config.toml
n_head = 5
head_dim = 64
attn_scale = 0.145
init_std_qkv = 0.028
lr_head = 0.0077
decay_shape = "linear"
seq_len = 1024
MLP neurons of a small language model. Each row is named by its layer, matrix (down: output weights) and neuron, and shows model dimensions 160-319. Each number is 128 + 24 x the weight over its row's rms, rounded and kept within 0 to 255. Numbers have three digits each. A neuron's up and down rows have the sign that makes its largest values positive.
A block is one neuron, or neurons of one layer that tend to fire together. After each block is what it responds to, as a language model described it from the Wikipedia text at the highest values.

L7.down34:130172137120122143153105124135107146147129108136096096131139127144144081156092116094129125216085112128144161139139132122119154144117126114108118164129106111128081128141145143116201115144136144097138162114126143129117119099149129130137154139140127109146122139118115139115086111095133131164142091119063162123159103146096097128123103141143140161111144118149176121167162112123169115120139136138104168131122151138156154128145102145082146109107156119105134105117125103153104141121111118
L7.down252:134137118154109133169150131133119137133136133120149118097144113167144154125112139140113137245110123162104163155174160153110115158178091116125131160121152105165144112130118116126138134161147156129132129076102138179123153135124147139152168120168145152144130118133121130128115115156111127147107116148130117079149120116116150146131127125156109147145144126124166147093116106132148139125084155146136124119168162111113156125109110176102168131169144080082110161109114103148149140170109136
L7.down256:148170098119136153121127118152163148139146111089138164160119140097099141126122128116106149255131140123127112082109136099147143144125104084168162127127137140108076143139108137136148107123100127117101137164135129149115099142121108143131125118132133065103101125099128159119115096113102165122117132152122134124129137131122134123146100145129129119100125139109132126132119159150169126177099073094136114128100098121139140116159106124117206129162120104124157127140124103100098153150120108
L7.down262:151125125157102114115141096121103133164110140079149144143127131114119123146132146141128134235100138186104137106158171125135110130120140080191141138119149089107135139113127128109179122114156128157195115124125115156123137151174112149137151105112164086125126113148092146137125142139124128120081123114093130122149153123102106127108109112126096117109148101105172147142097083142127190133121127103107172125141126157127135113110153193100129124117129108151098158150163140161156148109124155
L7.down332:129147110170144203177134097128134127119123123143114160137174110140135132146119105148122139255131110141123139118170135141132109093119119077138142143123133159089162120115128128135142106139128124112150145150159182140117104168144146121136178099111124116137122104122135118119132124138123134167092100102152155113144117158148142106129126130125160127132124129133168108113147102114151136156175166137085135125119115132133155137140126137109137135175114051164146069106157134102133120167133128
L7.down408:093121088124137105141132102139134125113134105078156139122130112119118162102053083131176129153138102159124140167111150139105162078130119170149094108144140172114142128105109125123122125140146146138147144105141075099112141150148159091144138121106134117065106118161146126099125084112132119149122140099104136139118154110123115117118125154101114101109135129107127066123161107130142137147168141086141114120105122124110102122155185124136122208156136102125112145120120151122145168158122127
L7.down563:128129100157149119162152123099155112135127081103112161134163131111138121115166137139162150165076080174122165149155114160110152059150140111139131145108165094132130133120093147118097137154137146142124103113128166179130100106134114137131110113136148114180116112152138130134127121148140167157084082144103137138141127111120157117112138129171110123152141136133217098139126145171152156108143159130142137090126172109123181112112118128132095097153130151111135134102143111150133155185107108
L7.down659:130156118147136145134128137098144099134103123125185127135133091176113132131099156159142127195130141126097142111142098123144125137124175044131119135161120140130102094158113187100135137172096173161132160051123122132094154110148133138139136138150108117113141080140109125101132120100100101156114144123135123125138148081123173109105144132117110165141128135158128154119097096106165119170108126142139104168128151143151121122126080135125142081101124093195116111170139115126122133130127169
Responds to: Name-internal word pieces. Middle or final pieces inside personal names, mostly first names split into fragments in tables, credits and infoboxes, e.g. Al-ain, Vladim-ir, Step-an.

L5.down127:129112154127131110116149121092147102181149144137123169127124091078156161131111139148144119255122121140131106106102151110129113132116090149115097149122145109116130123143116131113099132110151112110143100121124144145097116119097122132123131111120135109148098120150147085121149115136117153141132135109103112095110094137080123137043144107138124115109170109141148152126141102180147134107146158102113128216116138117119154118099126210130125128130085104118141098113128102071121147101124090
Responds to: Plural noun word-endings. Final subword pieces completing a noun split into several tokens, mostly plural endings such as top-ics, th-ings, decis-ions, occasionally other endings such as any-one, elsew-here.

L2.down3:153152117114120147102108137145155151101128136141141133137127128156136108160112123148113125227173145143110124122116148106119120131120136086160142070160108138086141150137106137133126116095153139142120145128154156129102120140122166134127131105111119166158122142091087088078153111114131137106126163139146107109157084103134154126090129103129120139105104141141103133147120159133144095153112089118119108110116112130110135132119093201153104109098079090117136144115120130159156127118181122
L2.down81:159165094156118101163169083123106131144144174126147173155116121076126111139165137110114127115129134137168144116120141138119151138094128107116102126081149121153155142130133091113134163125118121151127120149131127141176111109155143144128170128125123122114120106140147171102115110148109110119145140124105145117148106096107132163112094101123143133129153114117139116120112092132128111168142142111134165172125167129134078163141106106102113132119153177159054119138154112127138110108120150
L2.down108:146121121143166133083143123161155152114140158123104111132089155154133147149107134118078110085113145086136132076123128151113143123103082081134123115100116136125130134094103145112105099112102105121121145143142104166147137148166142158101077136095129111125118123125121136106107143069118136120119130130126114147148136126132154068103163152107168125116149192148146149132124083140131138132155116124120138125127102144127076135082126136139181109087110106070141104120118110104086141109093105
L2.down166:132114152135099098140158132119134139108139141172151122163135138137138113136105128118104120197127128135115143143083169137162161129134172098138057117164163162139142118134096127120118110107165111113124113086119147111132100146183172101131124145127136136132149097141101149137141129120122084113117143127126106136164148071118140112162101144137166119162143179155132124085134112173116127139095128175118143147128131150108187132103057159112102122133101108153154130134170119111175159089094140
L2.down258:130146122144113150124144148117171117143140081111145100113143114125096135147097166106123084155132127125131112145122139100115152141148165108142082146128067109130140122111086130102134055088157114136107147133094096154177143124135117080111160112157150123156144087123128154109122123075143180135139118115116154117099095174122168056131142169132091111131126173148166183108162129107139132114077108113126140111111122143121147099124132129122106130152095134144149130152132135129147159145156130
L2.down569:133075110143168122166158141096083170117145071135125102124180138101126130126127105140112127140144158110147109144142142145156122141151163123127132138164109167092135168145159122131133144150119133133089186107086193115141104111093136107100126114141126139152121122113078143159156142189090158097130169165133097170123127155114118111236098111156151143102155132150174124158170122152121116130141103136111135117115122129106124164123131123108167140101150099110168134117146100151144130145145103
L2.down761:144111126114146106090116091108146118143078168132106123097138128164110092091157127115089140102141145122114121133131141112179202114106105105142145120139198131106168141149165121158108161122091150112103106121133144133127137095153122086148115134132098119123127132105179098124111083112118101147162124121147127116167091129089112100149120144125109136142130119108129157099124144124142131161159146162155128113060120134126068134112140151101114153113124113112073168142135125121076123122162118
L2.down767:146120112153150130164125124101164104155098121115125124128134102102126134150098109079136121170154129108137109142132149105083126167128157113127164122101148156113107130149222096123133128154128125134131149179123137134161112136091120100122086114126100119108120140126130155108154127123142106155175120123113082135147134149191127130063124150135143148078141144131145114131116112142140102095143129141144148126150116124131154156140153127115109152111145092136140078163131119156085122131146129
Responds to: Mid-word name fragments. Inner word pieces in the middle of multi-token foreign proper names, often in lists and tables, such as Suz-uk-i, Najibull-ah, Kar-man-os.

L5.down497:159140116128116134150147094110137113118119142149125123103110112158116136149144124105131114244112133170121172169158129163114134133166122108130112143125138119091132104103121141152110118185129141145179122096128111183113087189117123140120169123150131106138091156122135158132126129168117128140098108108107128121135140140136138140137137101136127147098090086103128119122131146134125102111122142156106092092170158117113151151146114167114113128147122125112108136096155122152163104157097124
Responds to: First-name final pieces. Last word piece completing a person's first name when it is split into tokens, such as Ast-rid, Wend-y, M-ike, before a surname, comma or 's.

L7.down88:121128099123106144131160156133130134184097160140088097065148117114159160113069134156129115109114099133114113146158104097152147173100141170130110146136150110115131085137105120116137117160145131167144162119075125155153144137046149087147129108143137139116138129124145092131132109102100169142153106116121132135163153149135131158119111117108125122106116121088148154126097114164135081092127122127095144123140086140120118113094118100131167095162102143148118109116151185124081132170143135
L7.down123:111110115162113074128103123121156117145144146174107147129109099157101109131139126146151098254129150112105116170091124093130134145134128137141096168138147154110116146151117135134117152130139164137162160109121165144113107125155131137163203101137138108135125099139128124169121077144099148106132128121131131150147142137100081134055126141150145141145133152119150154092135134133111131133050123129131128108090121070115148149122140141116134126119130131100143106090124097104138127110111109
L7.down245:119115099145145126153158178107136097154125143150131140157145140109119167123101145121170148199129106111092103123087113103134125157147039079139112154115140133140124159169135121138112110117135119119138128118119173143108146126138115147125142106116134100129096096137103116186102078145131124160121152110128129103101109115099108110138101144160154097098111114156183104123112118156114146122089133143140165175119127125086159135170116143132115099127100124127151130104120140085121163144096126
L7.down296:121143172110162140162134116130093135139150180087112134127163092150132130136128128153148113113118115176129146099111117160155172120147115166121116100119114095154215112103111125115090100126140103173122102137143159145101129147163119152121121148140133100079113100122103147123108130108139185148151096112126126108124106124162123148089109178137091104146167104155130181151149114111070124120163107145102169099122123118119133151129099098087128088101132108142126106127151137120104095125099130
L7.down524:140118198124125084130091164108115116143144114151107152136104116146129113130124103102108155193149135140149111131089135144150115112119114113118114088146154126168173091125115093112087137156177150131147123107120112141107156102123123135102162117144135157141105094143144128102122128123148142140134115156123114095138080143128110136176099140116116112147135111087136132124150173141112164119120148095106146134129120123137147133121113124102101133173147091111124116151136104078127119086134132
L7.down556:135103156123123134126130126161149062130120146131119142076106142168077116127103132130132116203120119138140147121120124155101130156137100163120130121131138120144173142135175108122096138130104093134120166140101116187152115147144156125128158148159111148126125101154122147135097088168117153160114110129103136143115110096097155153084151105114145104213141120119157134111112102152100097089167145050092167117146143101110131133151150120138155086146180057111120113102105103133140103128114139
L7.down591:130132195120121104113120132155172105131136118129104184090102094130120138173118133119161116141124118147139088156142144148104136132150143091128106117145139136142170138156132092109076118162167102114142159089110144156109117154149081076130154152128112141137114130111113135135106074133087128145143142123112124140133122167137130137166124093124150076148120087165147133123122105104126109122165155119118182146125168141167151157126132058154151148135085071107121088103137153116133119100123128
L7.down735:137140123150124099129151092126142145128093096158144103120124142141143139127176100144134131176157119143134139109168144140151149134124130142084109131150133126138161179142132127120166140154131117099128096108102116114106144116153123141143143151148175104109151072103167130134133160123094098125132104125089098132098141135131116104116186168095168128156110169150165088112107125118121097125184100078147117139160154147145107114135124114112094155128109091109139115145140128104119113168128115
Responds to: Plural noun endings. Word-final suffix pieces closing abstract or plural nouns, mostly plurals like -s, -ions, -ies, -ations, also -y, success, often before of.